Weights of a small transformer language model.
Size: width 832, MLP 1664 SwiGLU.
Architecture: RMSNorm before each block, rotary positions.
Training: 1260M tokens, 4820 steps.
MLP neurons of a small language model. Each row is named by its layer, matrix (gate and up: input weights; down: output weights) and neuron, and shows model dimensions 192-255. Each number is 50 + 15 x the weight over its row's rms, rounded and kept within 0 to 99. A neuron's up and down rows have the sign that makes its largest values positive.
After each neuron's rows, "fires on" lists the tokens most often at its 100 highest values on Wikipedia text that the model never trained on. A number after a token or word is its count.

L2.gate881:64 43 50 44 58 42 49 40 73 56 49 30 68 23 36 40 78 42 61 55 66 72 13 58 66 55 39 41 74 57 75 54 41 51 37 51 33 32 64 61 29 45 84 58 74 48 52 66 27 11 54 69 44 30 39 40 44 38 60 51 80 42 71 63
L2.up881:51 66 56 22 44 58 50 45 52 62 44 57 54 75 29 24 51 53 57 41 61 75 34 60 44 53 45 47 55 47 63 66 67 52 56 45 52 46 26 76 30 50 38 41 52 75 47 68 26 59 45 82 51 47 49 36 65 62 61 25 49 55 64 65
L2.down881:37 40 31 15 18 33 44 49 49 56 25 55 49 53 31 36 38 67 45 55 51 69 29 45 37 37 46 44 57 51 50 38 62 30 50 49 66 56 73 37 40 34 66 56 62 48 47 42 57 63 74 62 30 36 25 44 42 59 68 41 51 48 81 63
fires on: "." 17, "/" 14, " cast" 10, " character" 8, " roles" 5, " role" 4

L2.gate677:32 28 48 68 49 46 55 55 50 59 55 53 48 54 36 51 48 58 63 85 63 20 44 59 32 49 58 41 24 52 49 33 49 48 40 64 22 56 56 60 41 48 50 49 57 42 32 43 65 45 78 64 29 71 49 74 42 45 42 56 35 46 15 46
L2.up677:72 43 79 59 22 42 45 45 52 55 36 34 38 28 50 64 43 54 36 32 46 41 40 49 59 59 43 50 43 33 50 42 79 53 66 66 59 54 45 81 23 64 42 46 69 40 58 61 82 53 51 33 38 45 34 56 49 45 74 38 63 54 71 42
L2.down677:59 48 63 51 33 67 53 40 46 61 31 47 34 06 56 79 61 43 69 67 73 18 56 81 45 59 26 39 60 80 57 36 61 47 53 53 87 64 58 81 49 41 69 55 68 58 49 26 67 57 73 36 25 45 56 61 51 41 68 40 64 50 65 55
fires on: "th" 28, " Young" 9, "&" 6, "itt" 5, " Nag" 5, "Th" 4

L2.gate364:75 43 28 56 18 68 47 59 28 55 59 41 39 51 56 20 70 29 55 35 61 84 44 52 34 40 36 26 47 42 75 56 67 46 62 47 48 67 31 63 60 35 64 47 55 46 38 73 42 54 38 61 67 75 80 16 37 45 28 48 60 48 58 44
L2.up364:67 56 43 20 39 58 40 55 42 68 55 78 50 45 74 13 51 56 81 67 49 66 31 50 68 40 52 63 30 51 47 50 64 65 20 52 67 79 49 64 65 38 50 40 52 50 58 37 37 42 21 41 81 51 41 39 75 44 38 50 39 54 55 32
L2.down364:36 61 47 63 39 43 64 72 76 44 52 70 63 76 40 71 39 65 39 57 47 43 60 47 62 40 27 37 72 54 59 37 53 62 46 38 70 39 40 47 54 57 47 65 68 54 55 21 46 43 46 51 41 49 57 33 49 40 48 46 59 59 62 69
fires on: "." 86, "," 4

L2.gate1150:56 51 55 46 47 63 62 41 49 42 43 40 38 57 27 57 62 54 13 48 43 66 58 49 60 42 20 38 41 43 61 53 38 56 37 53 33 45 50 46 60 39 38 32 72 41 22 64 43 60 34 28 23 44 50 78 40 53 54 74 58 43 43 37
L2.up1150:55 42 51 41 78 54 51 56 23 65 63 00 65 71 48 43 25 45 52 44 62 78 64 50 85 32 53 37 75 48 47 42 45 37 52 43 16 31 86 40 85 52 46 47 50 41 55 70 47 63 61 36 35 51 75 36 58 81 52 47 56 47 63 37
L2.down1150:54 46 66 31 46 53 70 82 54 74 55 51 53 55 47 51 70 61 50 01 87 48 57 36 79 50 38 56 35 26 62 51 56 84 28 78 99 15 54 53 27 67 53 57 64 33 36 68 67 62 85 50 51 65 70 57 47 66 39 19 40 56 56 45
fires on: " song" 19, " day" 10, " Day" 9, " black" 8, " country" 6

L2.gate1155:76 54 39 38 43 50 30 53 63 48 53 40 33 56 50 75 51 58 47 51 57 39 38 36 60 56 34 65 65 57 29 43 44 54 45 20 64 44 73 51 34 56 53 49 34 59 24 48 48 61 45 70 74 51 45 60 56 75 43 58 86 47 67 41
L2.up1155:53 59 36 53 61 39 38 61 54 49 67 58 42 61 45 71 45 69 42 61 25 49 40 41 65 53 47 74 43 51 29 56 31 71 39 31 36 72 33 28 28 52 66 45 80 52 69 47 56 33 41 42 57 34 45 22 64 34 67 66 65 00 55 63
L2.down1155:41 60 24 58 80 50 29 37 37 57 43 28 67 45 54 51 46 32 73 62 68 48 47 63 29 37 39 70 52 45 74 39 65 66 49 35 50 79 40 53 48 56 32 67 86 53 39 58 70 44 61 54 48 78 49 76 29 85 69 48 55 61 55 68
fires on: " =" 39, "-" 25, ";" 8, "\n" 7, " /" 6, "=" 4

L2.gate1026:43 60 62 53 46 50 35 53 35 30 68 47 45 48 67 57 67 46 41 67 67 66 48 40 51 49 39 40 52 69 46 52 48 34 61 17 25 53 43 56 50 37 65 38 71 49 40 70 45 47 49 48 76 74 38 59 63 45 48 67 38 56 62 41
L2.up1026:62 60 36 53 56 61 18 45 71 55 46 74 37 41 64 58 47 63 24 63 57 73 41 35 66 68 78 27 66 64 31 43 66 44 77 45 42 76 23 61 34 55 23 50 56 52 48 79 49 41 27 48 64 40 51 67 60 14 31 55 74 41 70 36
L2.down1026:57 54 43 57 53 44 55 56 38 50 94 46 56 49 56 46 68 59 36 18 75 47 59 47 48 28 71 47 51 65 40 14 49 40 59 36 44 55 40 53 56 33 68 49 77 23 40 58 36 66 51 53 60 72 19 60 57 22 28 62 49 52 39 49
fires on: " S" 18, " China" 16, " south" 9, " Washington" 8, " west" 8, "u" 8

L2.gate1626:76 34 49 60 65 49 49 44 60 49 61 35 76 36 57 32 51 55 55 69 46 51 41 42 40 47 54 61 44 21 57 14 60 35 49 47 72 02 78 56 73 75 27 52 25 61 48 33 54 73 36 49 41 52 09 30 43 41 37 43 87 62 42 33
L2.up1626:46 71 43 40 49 52 38 40 40 42 54 53 53 51 46 50 60 59 80 57 31 20 61 46 51 49 81 33 56 54 48 35 44 83 47 28 71 75 66 64 43 63 58 66 32 46 53 41 47 33 56 68 47 38 61 25 41 55 50 53 26 54 49 42
L2.down1626:47 60 21 58 44 54 56 48 13 52 47 58 48 46 52 68 80 62 36 41 46 62 56 49 74 54 71 57 69 97 25 42 44 74 61 53 62 71 35 50 50 41 66 30 62 53 57 40 51 44 67 56 63 37 59 65 55 50 50 37 46 24 46 59
fires on: " I" 58, " II" 24, "I" 4, " we" 4, " III" 4

L2.gate1619:69 68 64 49 22 39 35 25 50 47 47 38 47 63 50 47 67 55 94 71 60 41 48 44 38 35 43 44 49 30 16 55 47 46 37 39 23 50 61 42 45 52 49 45 52 43 48 52 47 43 48 38 45 37 71 47 11 63 45 61 42 74 59 35
L2.up1619:42 68 60 40 64 45 35 62 45 26 48 91 34 28 72 49 74 43 68 41 70 47 54 77 45 42 27 49 55 64 30 66 78 61 49 68 54 39 49 74 72 33 68 46 55 78 48 42 50 44 53 63 73 26 31 32 31 39 34 42 35 63 23 32
L2.down1619:45 76 44 57 63 72 43 32 52 23 74 53 33 35 33 26 54 47 51 74 72 29 33 53 46 42 46 75 60 57 25 34 48 45 51 57 30 53 27 51 69 78 45 38 57 28 39 24 54 53 52 57 49 61 71 70 37 52 64 46 54 63 54 58
fires on: "." 88, "'" 6

L2.gate59:66 40 68 74 53 38 51 83 48 65 29 66 54 33 51 39 56 36 39 58 37 54 48 61 40 55 71 42 47 56 38 49 59 41 67 49 47 49 35 37 11 61 66 47 54 20 35 55 56 44 51 60 32 64 57 35 53 51 52 15 45 44 34 66
L2.up59:40 29 88 60 46 46 66 72 50 52 30 44 36 45 61 41 75 55 43 60 41 60 50 35 51 45 66 42 24 53 49 47 90 27 60 62 37 46 26 60 45 34 64 18 65 37 47 69 56 47 41 60 64 55 55 42 47 39 50 35 44 35 49 38
L2.down59:28 35 54 34 52 61 51 29 46 57 45 52 62 54 43 25 14 57 45 18 46 68 65 51 50 55 59 53 29 50 54 64 70 77 54 59 46 69 56 48 58 38 44 64 37 68 75 38 40 45 48 36 85 40 49 68 33 66 41 56 39 43 55 30
fires on: " with" 30, "with" 17, " With" 12, " without" 7, " where" 6, "With" 5

L2.gate1283:56 38 44 50 44 60 56 50 34 50 34 30 63 67 70 86 49 41 47 51 25 51 36 60 73 65 63 37 38 32 49 47 65 34 32 27 45 35 47 52 34 41 31 57 19 70 47 37 54 59 64 30 35 45 53 50 70 24 39 38 42 39 61 42
L2.up1283:38 40 48 39 72 58 59 24 32 72 50 45 52 52 46 50 54 49 54 67 55 64 38 43 64 40 55 47 51 40 75 40 61 51 49 36 36 26 85 72 66 43 52 32 19 51 32 58 36 59 85 35 37 35 59 52 93 41 73 48 49 22 50 50
L2.down1283:67 61 54 51 63 65 46 47 66 53 68 64 59 51 49 69 33 43 13 57 42 51 68 35 74 46 55 44 51 39 37 32 47 49 46 52 55 39 69 49 44 67 55 48 34 53 60 69 76 53 66 55 61 54 55 85 45 38 29 30 90 44 25 45
fires on: " Major" 10, " common" 10, " minor" 8, " major" 8, " main" 8, " various" 8

L2.gate1333:45 41 34 64 45 46 59 21 61 28 62 91 44 50 55 47 61 50 45 31 32 68 52 47 33 53 61 55 31 50 29 46 24 51 31 37 39 86 43 30 62 70 68 60 58 17 35 43 50 33 32 61 33 93 52 40 45 39 48 65 45 32 40 51
L2.up1333:49 23 27 58 38 88 53 64 53 23 57 65 24 36 69 20 79 78 57 60 46 43 39 45 57 35 60 53 40 26 35 57 50 49 37 47 63 76 41 26 54 30 64 46 71 45 41 75 41 69 66 34 57 59 81 59 21 41 59 55 71 69 43 60
L2.down1333:53 70 35 65 63 67 59 46 44 70 29 51 61 51 53 30 68 47 33 66 61 58 43 56 41 68 30 33 77 45 53 60 28 59 59 42 54 36 28 72 47 35 60 88 60 62 57 36 52 51 68 47 44 55 61 31 27 55 39 78 68 62 35 53
fires on: "." 72, "," 26

L2.gate975:43 60 55 53 53 38 36 48 55 35 62 43 38 78 66 74 43 94 42 32 29 41 62 58 49 53 44 67 53 60 30 53 40 57 51 25 54 59 73 33 42 45 41 49 46 51 38 41 85 53 75 49 55 41 31 55 43 48 52 32 46 39 59 56
L2.up975:38 38 76 51 43 50 38 61 58 59 50 51 53 31 75 73 36 71 60 56 44 41 40 35 53 53 25 38 66 50 50 54 53 42 55 56 52 63 74 55 39 62 63 54 39 39 57 52 54 38 40 57 72 63 55 62 41 55 54 27 62 47 44 51
L2.down975:58 47 39 35 45 39 30 48 31 64 45 40 51 58 29 53 52 54 71 63 42 44 61 53 38 65 90 54 30 29 30 35 74 23 38 43 59 49 56 39 34 42 23 47 37 48 55 59 60 60 33 50 53 64 60 75 44 57 65 32 30 34 45 34
fires on: "%" 26, "|" 13, "=" 11, "\n" 6, " billion" 5, " million" 4

L2.gate1442:23 52 32 38 51 36 33 25 30 74 41 41 62 24 39 56 66 16 50 40 54 35 43 51 46 51 46 81 38 70 41 39 81 37 34 65 56 60 61 43 81 54 54 43 85 37 55 35 31 49 68 87 62 66 72 46 61 46 33 75 71 14 73 44
L2.up1442:42 66 28 37 40 36 23 68 45 54 52 53 54 56 58 60 40 54 49 45 37 37 67 70 58 41 54 47 47 59 41 43 69 46 41 77 61 43 67 40 34 57 52 71 61 57 35 36 49 39 39 55 55 27 58 41 54 56 20 56 45 50 55 21
L2.down1442:29 73 50 34 31 13 57 63 63 41 52 44 66 57 61 57 51 44 51 41 28 45 68 81 27 50 34 72 67 61 43 50 55 38 37 39 55 86 37 29 69 33 56 41 62 62 81 49 35 27 43 63 71 43 48 63 59 66 46 46 74 20 58 47
fires on: " |" 64, "." 10, " do" 8, " doing" 4, " Do" 4

L2.gate1122:69 61 61 38 33 48 48 63 57 47 74 46 29 67 51 45 37 69 43 36 29 55 65 52 56 53 65 58 43 60 32 38 50 51 29 41 54 28 90 53 37 22 31 52 50 61 53 36 58 64 42 65 44 69 14 48 32 81 56 50 75 48 64 48
L2.up1122:68 76 71 55 66 41 66 45 50 45 61 51 48 44 33 50 35 25 46 63 50 25 63 41 47 38 39 73 14 59 44 44 65 60 54 34 26 46 77 59 40 44 42 37 40 40 45 59 82 59 50 63 36 31 53 44 69 45 53 74 74 71 48 71
L2.down1122:44 44 71 37 44 51 70 55 57 25 47 39 41 47 70 58 47 45 48 43 29 38 48 46 44 44 64 76 53 75 60 40 71 41 55 40 75 54 56 45 41 56 28 51 38 58 48 63 62 53 47 39 11 22 47 61 52 69 47 30 57 69 60 65
fires on: " |" 30, "\n" 25, ";" 22

L2.gate223:58 45 37 62 52 59 70 49 67 37 39 44 49 45 44 53 57 54 30 58 43 62 37 88 53 57 73 44 54 65 46 76 52 48 47 58 76 28 42 51 34 43 90 58 56 45 31 63 71 60 36 56 22 50 27 36 29 42 53 47 42 33 45 35
L2.up223:31 64 63 52 54 81 97 58 53 37 50 80 65 47 42 49 44 74 43 51 42 56 63 71 46 46 44 31 32 56 34 50 56 47 50 53 58 42 51 73 30 46 77 53 56 24 68 56 59 44 54 49 71 44 49 45 41 68 37 25 55 43 74 30
L2.down223:34 76 50 58 60 65 30 29 75 63 31 78 59 49 46 43 42 68 55 37 27 53 36 58 44 58 39 70 38 25 66 34 89 70 45 30 57 41 57 52 62 42 30 53 64 34 50 23 59 58 40 35 42 52 48 56 56 71 42 60 32 63 55 48
fires on: " by" 32, " with" 22, "by" 13, " By" 10, "with" 8, " Peter" 5